config.yaml
head_dim: 32
tie_embeddings: true
warmup_steps: 390
decay_shape: "pow"
MLP neurons of a small language model. Each row is named by its layer, matrix (gate and up: input weights; down: output weights) and neuron, and shows model dimensions 96-191. Each number is 500 + 50 x the weight over its row's rms, rounded and kept within 0 to 999. Numbers have three digits each. A neuron's up and down rows have the sign that makes its largest values positive.
Before each neuron's rows, "fires before" lists the tokens most often just after its 100 highest values on Wikipedia text that the model never trained on.

fires before: " |", ":", " Championships", "10", " Ind"
L7.gate336:463476541483452550462468464549396548581503502432561490548491455596432441593503481552507457539526517531534442481422450486468457500536509510460481542479513465477526457555563510539538509516498424584514387657509524558550522533556558469497516468574502584518491547489441414408434539460457460607
L7.up336:442543545409444528505436530512513503596410458469532480513548519575494508573482478491469499456505574492511437410465467497416501377537523472392528470501567527575468437515532490425535454487543466471575552540532476505534502488572566488466481369547514587465540593587476479562450449548466525631
L7.down336:513581574478476460613412456557461511504405479476451469544557489525495522457408579446451501502500452485549498507563489535524545472493467455478451487550563496487611374544506470435452525437512448442461622535559479511553499426468482489498507440405473424576489485537526570602536459533535509521

fires before: " |", "\n", ",", " (", "\n\n", " |\n"
L7.gate303:511450541476517499438533516566562471490507494564529421510426474496481438542440517516506452584510621547509500491554458501564506503446481472489529417577461579448496520499554582477497530551529485573532363424610573516532481489578505481541452478521490416507411394540455356482446481426486472454
L7.up303:486442490467543478495426487398537456438409395487459478474449481453592400493517530486470486485522482454426500504457348510538482396453526493591552510447484599432468534433401437475509517488543464528496494488472483553522451453480468554470499518472464478593534475478568519547419505515428430490
L7.down303:480627487472569404512556474435529453597572468459516527581376489560582488514516482477456455416464547481512533468490564519426448484530496559551573556487517533497576488501411473428526407468485442571519450536556484450419517557519545475462484491502492499498529460468526497490492528516529503386

fires before: " ", ":", ")\n", " his"
L4.gate135:475480398480526551490540544517466485515483549475561530676544543499511547567489465497452491495480432484490486532468474506500484479511528536509455472560478513520481501562558514524420420461439565543540374612464560525519471500486408394557516499535628544463565556473459524456590463499475543505
L4.up135:471505467522502496535483429398538498482408580454472529452483484525465486447535531417349471560455556533480483474574405522493458512502574530470535409635590529533458426584570554466541447404483429549430528529533485512525522560471425542508517417554552455477487640481543491536510448500411539571
L4.down135:406528519485420439440481553479460483450454414454501371539454461482526547535484564466473457524413499433577532451497514404517475426519421515514499483519527553515462475517598571506517488375485458466517558530504483486563584513407528409492524413510498518495574559430463563507490428586438460538

fires before: "0", "8", "5", "9", "4", "6"
L6.gate429:518560560556488501501540472449460486511494509546521618496554610527484559562555457524468426500524475445528518604512511475593501483511554419537471567447520418444627539516475491557513498458439487359566526547409496495440544487483547523442494471519495544571457559576493523520565527558465474446
L6.up429:501471517480570480469488446451567480477552466405595489595492470441493582506494464499456483492370512433487516512463442426483516479525569533450492455544527477514453521490531454610486506476559490509507490492561398461523431565460481477419431534467382565465444452556522502464368493507502461485
L6.down429:449597480561475534504438482445609502442523400463467535547540534581545460474469459617490528416416600393454510517433486529498531515524516532410491487490477504466471489434459537510490436485553469467464449456518515468433618416518489541484472457397491521552464507538448531597432537547432470517

fires before: ":", "=", " /", " (", "Senior", "20"
L6.gate440:464587387530402508538537493427496465477472507472540585524548534575434447583411454538613498488503501536514527501527517496506501551490462468489496451555538487481542521424577455520576604455518442530502443560439575510494515504492447433549492523566557463538589511458370444486484578435521506470
L6.up440:431457454527512486539492522576500425497494469475554404528534580560507523426544518525471422566486515495486482489454539519528507436477526531404492497520541572524537555550586563461501447565592516518493470432421498585606505517468501496473491480586385521457524471436456481505486458474526479389
L6.down440:428466502511564514455527476571515586526492511475479412477471552490485488443431427532436425436542538473425379444443509477540557472510459493497512534581522531599451623581511462530372512476522516492581503528563563503504512500497536506603501469507488497522572484483469464567510397483459558514

fires before: " is", " (", ")", " –", "born", "\n\n"
L7.gate103:537522514508471525394611476538434477603594490608516511527412506478566483525464547462428508542573550475485520535526533575518524431521527536508514458530503541420525515485474503483489503534460478515502420492532475502496471466454478478428431519515459431620452474520552490496441602579565520552
L7.up103:536482480437447514488474529441411479495470436512482432555484538486486571462519430450457491477496447453565493508515423504456555370518429410523441419586454539607496509453457493514451458487422482500589501458552543511502475488493554450454544496499540506510508575506485455515484629486649557488
L7.down103:512403428460403493508526474516502604542463529507504532528509483468552484449555502464511468487498401493450509470483465587653515398520471439412505516488494422516501436522527437561452497557475541548554502501505522493534510408450496437505545497495547414488516562543444514458520499563583551505

fires before: " |", ":", "e", "-"
L4.gate313:439461560591474500475508528479441438516609461427570507506493489496473498487610452558548456557516475581488488503489481434504523560566538542519586569487588520477436462547472500597502474583399479426446443561435566573525497451466480465514430534658509483483496401568514463483471519535463433464
L4.up313:496507522508563465534445460528462505484536490521444449519465524466515423521545532486421495511515490496521511499437503509453465465501488567531553466499505538499426496524565552458509562557510417433437562574424498489550457556471447527505438439471606588423524467543500553601456481554529436422
L4.down313:503432475505495504502531561448543458536443563513426471398467459420585515488546482501438577505531597476409489456481526567506474374457483497523407437499487437496517526510568587500447396562531495430522554601561489526524469512541478544577472483456428468504507399425494453592454531469561438577

fires before: " |", " "
L7.gate389:509488474451488563522541520498539519481548542473494489418466550432546531480471541528506488622462470473578568570508456334551557541496377482420518504493512517500535512459496464606470413494449529523548450565397492512553418502465508491587490510615535460532490444531513507478504555449445490453
L7.up389:550494530462558507547439450481530503538520551456574541435500384488510605520520554492570488518471482553497553629477422509457475455571430549463531418524485570430478462514460561434530424519462493479533455528458448457604422501635545478475489524506481554557467525434459526465408504482480472475
L7.down389:430510512454467548515604596522567460511598496451523470533455498573411499444475524441496484458444498477485553469445511409542446518461575466391576562486530445529565465520496550440478425498477444536505520469496510436509527501537445398458439450607521505573578505464503472537551435449494538523

fires before: ":", " |"
L4.gate421:476541516567420500480509454506513462552561577424632521549551550548530432509567482547508548463547485547534460500462541515490459427570535502420597527535442535488514501554513448502560542453441474561440351564503500539577476450544493494608443537446468482469566467556499367468455465583519501559
L4.up421:456470509568500485463501448533444552540487521402590566542549520496481492510500445496503471467536510473571402440440546516583465428504575505368574523521569498546428498506542503497509450578522530497436468554553512574586488500459468520555440441448529473482514464541531433517513443562510510618
L4.down421:472522500479537378552452382519545480456363435471459467544577512515374551489493423486530538506493512446529478462498474443498495495432473535510444434520511480545444441460492621515480544605561482446622501573464463497576495468460487446542434341499603462534463528531552476589457438509488496515

fires before: "6", "9", "7", "10", "8", "11"
L6.gate454:485435475559483422523448551397530561492486550458533465462496530490462468504598420547588419561475405503472508546461593473533541546515601508571465479571435562491533513460420541455506452432435450527465465555524499503569460580457485430543513467611580435518512604594527514464531526507430434501
L6.up454:482420495562463521514476477537504461514538451481542489579399500546457479579430464438432509478540435432464570446380528463554452482546505539524453510483421503442497457417491559509474559545404474511598449522492513427496496472515524531527513554497405511477477486470552544510528618425558477442
L6.down454:480476523450549628549555477502547503577469475516422549548487563605409507519532504537499576454514482527536435516373515487477470492456440447533469471428471487521503522488589486619435595555525469568464565518466460514558473440539624436471469501430431516516474518440494477489544509479497471519

fires before: " ", " +", " %", " −"
L6.gate20:435553535489443498524573436427510446513526458454482528552505561466446543509448536460469491546381430520474423504443516373501485536405530541602493544484507477421616585488459490559506449492495530484435555472432506518485477486569515529390548431538546522597551486549586542482506478434422437522
L6.up20:489549494377446505543573417471532512521541499415528533537546521441466496505483582474534568560385476493547453535499486379539532561470481461493565569505533439453589607479466512526544404465527570457374555426488552472512518552554521492437596507510518568543600516544530537472556498432471504543
L6.down20:570494385556509460479503568502448429483440501563425466431391418538547427484479498511506438452573508521510529496499460633501476467395430462457432525529448484545482438491548429459435568473508479514572411510503513510523560510465431669542490512506559441486454504478470547501522487511552493479

fires before: " |", " |\n", " of", " have", ".\n\n", ","
L4.gate390:482496539466494540467614517537484504455509564507578554600555548530513550575539493504580367634488562520382414552489437418470476498528499428491507508522532543517435521414530506498544526470495511567546481516455549527569576426522598465419425540538467495538563510460501487515577523438550494432
L4.up390:459478495425424506476442500522500496437487500482518512446494623507638467526529557482411528578491559495519472486534514481515496462511465456494414464494549518551485557497462385538531412465529461545516593518476526464584532436538478515481341492498587502587500489544525474511529478541465484396
L4.down390:473517519548369537493538480498466461574546464515334467492380465502524537441446526475447460499511502402491516526455618566508590449451402500501511392459466582431573467546518525488455525529443461472519450502560452510407534539520477573606555511512456454483462491512547486455565510457562518480

fires before: " ", " later", ",", "."
L6.gate324:498496524468614528484568605482504463482600526472536469511464407594540467525557481527484511445424487396505460537603522479453562576590436512512549536469548528486495450497583422477496552373452477470520454486503480557505482528482492429478565430488485511482557535462543379435484429491596580552
L6.up324:480448386539516493434519491489503449622557563389533469510470506500513507439474549528551538492507461533443467524523441439426531535545475446496475471472476517477552444443616442560512458562486453485532510643508473551427551532530505557550467583558501526596504472514510556454510515505559460486
L6.down324:454475483544562547490473557485516359537503557471460491430524535500550561496540420453487534469526476518426573511410492478461468555455458538501437438555536538457512456513563502492464565529526546510503496564400486558485548465514480584431471538514433472413517403454525443506424580556548615555

fires before: "6", "5", "7", "4", "ier", "2"
L6.gate386:430409508487487482424523495475448515498603524577495540577529568506521552538546470523524467522462373467506418518443549482507535535458486462499551596416505516432578558489478483544503435388542465542504486411484468475561511534520375457490497517528612553442552513479432515407478582492454440494
L6.up386:511347503418611510447414505431510523445607511538498427557458561599619510514521484566491460562541460522463501465533558490408510496514532500472437544493480566463563550476566497453489480513501484518538455414599453553576495553506455470544467468473539461428396447432470457490471554484442503391
L6.down386:503522440463479481522400459471568577542456465482503536482527519511494430480435517649560576405512509477568469460478446510474468517538492600510504525521594487478448474549583448570503405487534567528518480495568486456555528484457593333555581511478505404563492473468457513542533450486474423464

fires before: " |", " |\n", " II", " in", " ", ","
L4.gate491:432540445435481540519483484520474469559503422496562418554451571551491476579450522531473460485431512510480429463502552419540503413572459508538565511459543525538511496540570439566445527438504589519470523514420471538491473512453430413577416443480379512593542531552464415478540520483536519439
L4.up491:421607517469449511535501421534488513454435413429545460516473440520501484563387504536511479476476537501422412417543497386442473457509434485453524513399508474510490491570549448529495351512508554470523498505483493530550551473552573470453469437480439578531538410609402385528533472516541528391
L4.down491:495538450640525403461478435449502451449491459517417513482582482430567436498402525475515456452525598470499573493463506527438453492434429545558480429531509561495414473478520562514472474517540456450519414437506422537457501501439461580461504445564566517415460500579579496535504522483504483593

fires before: " |", "|", " L", " D", " GF"
L7.gate392:388456597463517568539543445554502534557483399519548524495445539586476480568500519535423613571504448486563450539501523439494532530480471585454562468551501450434489595490590486529527526467407535520543464551485494503577526535474486455500484452481509548598490484537504513507388527501505401516
L7.up392:454495530566492568563545468586554441496510493470458567438485587528528460442421466481491537570447432336569522430474499405447497527446481580427541522573510560444507532454539469408583438475522543481563527546539425551600502492425510520434428453405617511502448491492601492541442436500470484544
L7.down392:446458570524504475492545517509547441519450439477525541429510463547561516446470517483538429501511489478578537456564579512521475481453505489515409541597513529522533474542486494471444454475518554469593461607555533558499492509522462412514550358489466567465534630401444533560479439445390494439

fires before: " ", " —", " |"
L7.gate199:504505427402521495492567463461419460512603507441515573522438562557455526513560557557506490457393494436393432512452555417525505567437560600471545546417446542369491514568536532569544438464433478534545395556574501564526460534559401496517467453500496506466566521498536543477483505458471476483
L7.up199:497473461465414469414436481475521428534542523445484517402539477542504465505465493519489485462404496535522514445513582420457531549435541532501481513444496610556502495536573511491448470428457568530544478588526503666578406494415506513509465450581604481528535544550529443445469442550459483434
L7.down199:574497463489472418518554469472524427501475515442449492471519449524450424540491520475527500443528474516615501472458546514465522461276467509473441496465500449507561488558403481458488495497513586470494562530560541513488445591452444685456471476544548507468481585496435472553488526504521499474

fires before: " ", " (", "ak"
L7.gate298:433573456556440507435522511427509483466489507476522528400440531548603416499559471598490509550522427435447549495444567501442567496555374513543473504471477522497498496533561490534411489439471409548436421488550560537471435390469478448514489483556544487516489539486455432456460513544576455483
L7.up298:500508502512496446492490513544563515493410518514495511475589478517473606496494484684483465435511453441363495450505436518512470479450416398450488576424459584529506463498485484533463532394493476542555404505536554556479492487559485521593489509526595522402514568463392451484414450435485468494
L7.down298:519423501569480539426520559549473557495483537514433454528503443529464501510379490428484433493477538506537452470401477520492546390498458476459596577480489502522476464442487582424556454508608443561500494433446494443509531384491440540495515461548546419452501457516508559519503402460544475576

fires before: "-", " (", ":", "\n", "="
L7.gate147:421555470527456525416543489545435470467586560525577503552523574556509510569519473558490492486547487551429611521580540530456572543471521490556429596521442494502515446539536448467465458480411510525551411518555524500454510530518502489605423432576485536456509468541439489415506502569587387448
L7.up147:482546458537503462447537459508397535473494512494524432558511481503549498507474474533548430458634547522491552455539534523432569404423495444539493478439445604568470543461526493437464543452428475544475466507478466519439542524521539554528492450488497436359548443428533488401512467607535503446
L7.down147:483455446454520518495470518433486514429401448460372416470581507517538431441468520427498507546482555535560425531446476507520582494436465465421500467555538499512520468503527464428489500457583496482474623499478497511580446492503528569448586499561538578482580614521537535527554537468470496572

fires before: ",", ".", "'s", " and"
L6.gate3:505452510424517539549542518414480446512583496495549432629377563498513468486501544461456508538487487447507455569512446481562561490502532521487505491440450522598558568533499558490482488539546403565578462507550496489468456537533395447482535547447471584576486459491440544509500504529544497470
L6.up3:530546463568571506416456469484464478432550452500513461503455478471536433446517445463527330419524542518542438476433426552488572382509463471499513459510537482472478563471459354509418504454499465485522481539528477538560557458451508534461499590517581525588469460406567522510452473555488482494
L6.down3:540489439505572552551397503562551495468488495496467486384575544477531569490648481477544458396513463575436636505471459495446522419525580390514579503472524512527455397439463451560568541515481579503545504557475485513530477424555480586491475551452471489475583452533475467467510535592556587542

fires before: ":", " |", " (", "s"
L7.gate131:531473576519483529380502452582541488518488569486564423586479523456543436557493532558539580505446568537525488513419530501391441400586493527509560459472437498489435515440517539446562432510569499457430521477470510499612503466538590414504419471497546420454601485501377419506567493490515452536
L7.up131:493520511514440529545535459520484415524485524473483541423502582534470520440522531549513452467535485497592491434506571520409455490500446481503492446556556539469523458528541486502594478534528493497648456410541452550513501492546552493556468433574452531523502480527553468581496482577433526496
L7.down131:531531500468551392491621490537472528536458486544485487383469562541497568488498495534567493509558419449505548462496503455495487456578446496439528512567520550487564583491419428421463441551480518400521457506460438455578472537551584546531518472540503487585528469480508587440465466447512529561

fires before: "|", " |", "art"
L4.gate80:447546508557429557486452463444506469426493603576629526506582537533510529483486517513476467623541392510527427552468446489542535491465553508532532544551468526502475521482471454547494512538419616433539400556537474495530479505470517489571434477464474566471528464553562433552442675516392483522
L4.up80:425476569511506476531551510475499544383420551512543473552604597522441525487446480509561519519512455517590418454436539490579409555438545512574568493582559538495477482441596527366496478557485530448532471539551479551512537652562495516431494405581479529474528557572498533477516517472438481536
L4.down80:493459527456530425502521578511453530526463526462424441539473520502354458518529478474598518465533417532551444534510522482532493559519455501471500500573518547446469540433473579474568551549429549448578562486523503502555512488474526509533432428482483458446547456534522589589456629464414432415

fires before: " ", " UTC"
L6.gate286:552477452453427437428466520475430524518599472484536504505430454479580495492570499590518402571468510466507495486456495406568510498532496534418543507490497431495512515556584519484502481492410415566519409540559508573539521509493476448488488566520488473466504500515523417482582507444511411555
L6.up286:371600450525517544523473479549528533389437467488538541462490461558543522452535506442502532520549490462476427327495466485524487460516429569510498494519465485513455533548491470578517446521551485427481514450482403495417479512441475479551449434370501559471497508508457521585444455544519508460
L6.down286:423496467487518493448486524456506469574537433553501422438522517534488421467543433467506470489372489557529551556498450499559487530482531465506544554599503486518429514430489510538492544503502527428527454460506612514491474575494483660581522495446630551456432498558553463547480524519574468414

fires before: ":", " in", " |"
L6.gate242:506517524483482498455561531565442543513478519517528473620563521534436537558513535620515603433475476482490460440452480508475544427554522501489530515501443506495487432556581481505427500558416542409417438509589507452476463495466548462607401523501472567499537534488465477513513490497516443533
L6.up242:553502565483427526517483537552453473479441581571460513520482566549387481503509429464498531509462469411496502448466503496542446424531525551445487444489489550527405497579492564515535430519517605575378485523514425564520519509471504528558482485493483533474563469459492516486493562506544469571
L6.down242:418534508523444390440525540481484501468482547562482425519556507513480593511562513504500576462409498469521560513513479520433455490536529545545460492570562509527499517490572417478507481530498624444524465486455489460535519513461467447512528460540472575421536387471450476551502504559450485526

fires before: " |", " (", " votes", "\n\n", ":", ")\n\n"
L6.gate326:563472487558484592418470402451451490510540610457503571515541516488497508485613481480522406462543600435451502497490545552374513486516495391434525456499485569465533455478512528493470489479525474500497501619461519490568477565501521491456504445529494512543564520528440467443526536486474553509
L6.up326:582589463535451500506498490567555507575544388619475511585528522478424510465409473536527510450467506462448527451516472480521527527468510507531552534494495483557546478460574538505473460578471469526498511446584541460503529545573564458480475542521494517559575499517531524476506528514522459528
L6.down326:447504507540493391492471466452547560372513468498578449535463500539525482462503526489455494529432505542511511472539499508491546411510559424475546495489472387465499480550629582493482482521494435455473507602599384445581555483491470455511571494481395492469491511440503460482442398595653554489

fires before: " ", " —", " January", " +"
L7.gate486:395556442367521503543460435574535445509449494531481523548511496444564511479435494511430535582457487552474492431561461431538574545472403442552548489460448385529517400597482453505456525514557538562425431483493547516532521559445539518463516544531569497429588528501533569462562496488451542556
L7.up486:448578482406473529558577512589504431522502470507522497503494619551515439523549545488385577504419527515555437625535427529399460458507454481427400444513485570437498498487595504513686417579503447564486450455479453521488503489484376475477485542420427495464524478481466522418491473542479455476
L7.down486:486508481563520503513492489478463452507473507563542505493577593586578444557501538482412528569491465483576531555557544435487453574424553441522448498563408485497597500433485479485533572505481414509546504492512455427523535477499541642540524441398455434508482540488407493415538544581457493509

fires before: "0", "8", "9", "6", "1"
L6.gate329:489496468442536484467525478485447532437512365406583533525469449558607575486577478463486537558528440506420519645479480512474614448597491575601517488463472424472474514472449489508506529522426503411517389434487483513470570464572514450466518502518506499509466526498458511503484525536453504491
L6.up329:561489570477523469518450540487491513451443496552559559483560535560592516499490450456492534506564568521486513566513485576465465476531551546553484489460452492504519518427464549504509507570480516463537508493451501459457571535508526475523491426446504520490469604490516621543471487563349494557
L6.down329:479478566491501453444512514559545509406455525521406486487509549492484514495504485553542351517510467516469471445410539527549485495534543452487456533497525481626531477443520525491469480387544444484538555538502493505510451477427467663557519537479465456565449565476508431460553417462424545525

fires before: " ", ":", " •"
L6.gate190:460512548501522519418462443547518483431480563421581458546522568554435512535494497578480470554538560570403520489457472524589515453562562490489559513494504476502432561568579533541535510484544473582439349542511505487574526496588522509646540496479459543477555458563451409426554560502552507585
L6.up190:525553554587559454498485406487485484461424514458519435502582461558497492466462526561445422440459546585438570398511467503527480458570647474540528440619478456511512465628497482493480439441596512536502423527535521478509574547562557526550535484449561516490532423521437503556575431510564508571
L6.down190:492503402517517544600505488469479536432424412397610483505579470539523486536543494488400500509524510422483534517508448452503437478582504559537528489495543436533528516532437523509470386438435519493459480497542561525514530507491551455562494508510530557476553456445448570566532464505518521463

fires before: " m", " –", " s", "\n", " c", " ("
L7.gate236:474519449425531470452520412557552480520611456494550567501538484500472488562501547556570515547476527474517490493473463475487463494496470506463609473500483532518443492554537514515442515383462524486467331536523463480566538670448495492542383536600464447528480477583514337539452599466476488580
L7.up236:475496507494489478536485483540487543442563419533529411496467470473565435563419517416550470536549587549513533498470506503573544513499491549591504528535487462496463569472356528441538470480539406486445415446635537431599477559530519428485524471555494516564507517468555555462589517563587452593
L7.down236:335528463444526511535543506494527494437446498575424419404465492539500468471572548358517407517519586442536489455454459510408538617506434556503482456520542531503506563521526564570535451526503430454573469538465522386501490536549520526521429479498530579448529502558534427540462536542567485426

fires before: " |", ",", ".", " and", "\n", " |\n"
L4.gate202:497470431474565505422595446444529463473466484534586527524485497498554457521516434442440492514516518442464439548441504511473507512510391469608484556528460425407500519586398406556428401523450591404480526525454565452451482545460501434600462575540463458508461461554594398506511593507544417477
L4.up202:450467426485431446386540456433470520524501451409564441459518543486519432449530483435496572500528563476492446528582467487456519515547515410637440412471475480482523508528442410519531496551507567495432565499577591342528493534511480454491443464459523505571493462508479486467548535452512426520
L4.down202:434490475493484462483552533491480403508540487597433477476532451514456506545367519514523489464524551506526480547501619481443467505517479484433521432548538470512450509527580577578439592524595446454599525571498489512498517443548482562422469462519460541449474427429564551493431430507532535533

fires before: ")", " is", " was", ")\n\n", " (", "\n\n"
L6.gate21:567516547468537478399568400454515553508545479614520521514439527490521547555483519498431495466457417353500511446603485461479525433514455486532511471486586502427483591481406485441430468451596438569432492536536588629511528440419435492487503494526543583471470499503561496583541603518557513419
L6.up21:542503477564523498468449432553441459592507563453487570617578444491511580464513489500538386468453434609411571464449565454524438476429470419499536531565359530477483500393432508534416448462471433522503551432486504509436475497548592445419551519502487479548443491439544428436486498510509545443
L6.down21:444532522481469469565546483376489583451523414438614358456449540469484520550556449404444594497507482430502386508533438397473542522587477480564440551441494427492504497528619417438490447460480517427513499500555487496449492555493418375519449500528517497492497442478471537582518462526497451526

fires before: "\n", ",", " and", ".", ":"
L4.gate454:533515427492550592507526503453461448548574518435529575579589485514430592523582510572461409616469421539398525514459449523438533427514495454469483475442534585471529473441577492548531514577481469449554435479513460611586561530486562522511486626602429523472490463426474480532490444569565431493
L4.up454:489543539535503466433523450401463478611558482468531450544553495490420515462466439483474438553518536482531393475506424465484512470523502500482570507470541530531452585402502610530505520620533400457529493465534483605531525507559588525603521517466398501458440451416525555547484553483564438404
L4.down454:513513456550615468562518493486544473461524384467413540475500479517432533466444450547524498482502541494438561504435513472349582459437446484564533576573583504523543534493539491465534507579610433371524572521566470508546528506454517618489484481499549393484436427457502502530420477543572522377

fires before: "|", " |\n", "|---|---|---|---", " |"
L6.gate490:507478484406575519587594490555502423513491489515594477513533460457575508529542542427424599554440419450570417633536500393469476545526591547539516487480467403484545497545518493516546450545518496564424395497489443487503485510433525432537509595469503510410433419633469410509497468516591491559
L6.up490:443582468522528462537613461583533431410501409444537430452541429433435465536468401468430560484436519479525441581507501436494558565469594446512475510479543567520523499546572424528565493521576500474505458524527581461476574515559509494553538456430513472448486529553505461555489470599609412567
L6.down490:415548540572409523493486533508514541525474455503482518559488428522482486436486508514487485508491559479637430489424489488602536521502406437563509487491499463437506509498586432439551507417472469483491512526537521461491529562505515566467530461513517475493360496451535522503578525513486406454

fires before: "|", " |\n", " |", "enger", "ification"
L6.gate219:486475585424565591536605620444449538522460464562555468445432595494509395580545485534495529533441427575577405594468623507487579571572475489484423451505584437386547525620485485442516486508479492487458494516471524539435547455476483499545545503502537505512535472508397479525597461506522432457
L6.up219:393526471496526431518491523542508363454412509413547602508517425447517573530516524543434520486376567562514489503512563463482446526447465533565387412524438464520497522449415452459524541447498496542595426545438477503455580510529499439526483441596506559471570571539507437484498548541478502462
L6.down219:479525518562532603521462521545508489479464507563449552500483575601544501471466481474429541502443530550582615565465435505569506470529465552489506429531490420483584424516497413432625568440543566506413537422426478458538508581519524568539480432553446502510527460501491488492482557562524538462

fires before: " ", "."
L7.gate404:478456475507512513527517447407431570450516563467503549521514475485420472600584476580485554507526423531485541500486481554477493477455530446392555458512518420495483386565599470444449550387499501579435411588518553486542474599500521512511493532571581417557531528503480481434544469469489564485
L7.up404:468607481556485498522416483506477500453468561530449485505527472462491527551472541504460402473519570545444599424545444530511430522456552430481493494508585459579381454540521448473474517449576472609534465503460550541415511638376481520557553548517541577506560490404542555563484489591443539581
L7.down404:479570537496504531514482488494507451472591437520552461536514482486529490606520560334435452407447541475497508540553538365510524478512494552532446483453504606490501499396430496562458435549470405466541550464462454567451535489541432472571502521404420576496497554484583517605444445529494527567

fires before: " |", " (", " medal", " %", " Albums"
L7.gate332:463499495470441591496482435530416539503516528491516567555539549511497548549468592432456509562473538583530496624453478458492537495553475561473454493526529587377507512515493492527591453492469491498438476573510595586444541545489404434513527518493565469502480531537466451528473440524515357515
L7.up332:501442505483492528495383528580421564579540604553500495458438530514579479496439514451472459471557542490563452438437475545455458496524451447359499543527517542521462496479583508477479536504450522495519537487540529447546427502502487512501588407478492456515461579534419500521450461416510453503
L7.down332:443523487465579515502486555527581424453469572505551559508547569560520490534517500443482442531479514461474545437457443415409504508435531438520544500534506474512527558407500551541426414524476518526562605563487502539576379463419462380513581497531484430555421574485485505444623466412546477513

fires before: " |", " ", " UTC"
L6.gate32:438540539579469463466441365576466511507534584418547521495498511431496492467563638505459590590486567482507397499436439450512535506512441507332503501523514491538489547466546529549510462558534419390531425504477512508565479496503475514501483472566491526468490417462490511492418546518553502586
L6.up32:528560605483485512464550522558579501507507496454491530523462535503509539576446525369451496597494547460607480516521511456550506496441537541458535516488548623525515599364463516491526478495461502525504565527478547469432516550513439473390614493474524527564521484500544473574520497576436447533
L6.down32:546463610465575470546528570482552495519591575501499583526501505450472446577463419548413488472498503515528607565495506442508517486576495480396502508502475436467530515429504539429495469428507548517494469457433467427532443488488549470500493518538473489548505526438647488605570527394467498466

fires before: "|", " |\n", " |", " —"
L7.gate189:525471488447578406511562424489547393480375339502567516464467580500501536545467565446430556530475429518554447576489444472564530543448463548521487387474495476520555604583544381440521451540548490585541482592505533540507582488519487484509476527469461474448559487590517520535498453487542477504
L7.up189:506559483532514474523525586574502473436465455441503472568569483523494552557527490445503576528421491423473548588526510412481568581480467559544384457444488458466479457567497470503575443524541503487500458464506518543497706433350547472459475568613485540453474494537563436562515498494490373495
L7.down189:460462492466508511550532487534535476483520460470535432539495551518511497518498460551463460575509492553590474561524449510555538601498396494468507491490500398390514519469501500432530606503508460506516437530548450515512460618540529620529636479417444484511547516383475476506506609483545499483

fires before: "8", "9", "0", "1", "5", "2"
L7.gate43:490521513573496505493512442439545475509595404437513626501498499554524524497528451561544433528456503445455482541413486470494572540530459476542557518536435506553488396515467454542498511438473463434358439571533505547420456525560443473536492425539484549484459544537535438487454561454497484547
L7.up43:585510522448534482494451445498505423469478485488528581443567592551514458595510583568472427426477416364435499509508393462511486543514474564563588514461468546444529481472477516533490406425593524510438460500437458549442389419522469453537463491471507505534541615441494524533549462446440491547
L7.down43:440497483464495553433577440504643434440465486491482611515524527487485498521513537462456435492520464465418491541512469435444454509445471599533463536536495535580517513439587531567466512449471504482530527625446395536490454488450397613549485521494465539492432542465470478513530480552552483551

fires before: " "
L6.gate0:538493502465537499476521458488456428583516488492539573491468505505565567420536467558506474579500450533479520535384432531433465478497523575463576497570467524521503441530504473481448505559419507544540344525503499445521459459511510477575403511501557468483487488560457375416523496526582514561
L6.up0:522560471433532546522449514428513468555517527451507540417546539539554453460482515580494431517487484517469503552450502526486428488481502588456538432580519576587472527435532454386495504519556415509543499451448489505556488577595502545551457504480469501499499538549510450413435541588488570371
L6.down0:491477516485434533480509543487508429454509476464552564454526491446450457549433550493542441529475523428497515518552427440516480543372488505502493587436579489519535520514450447521488470415524495460478556511478592531504480519524402597468539504537689515475591527502593592487569533444463497548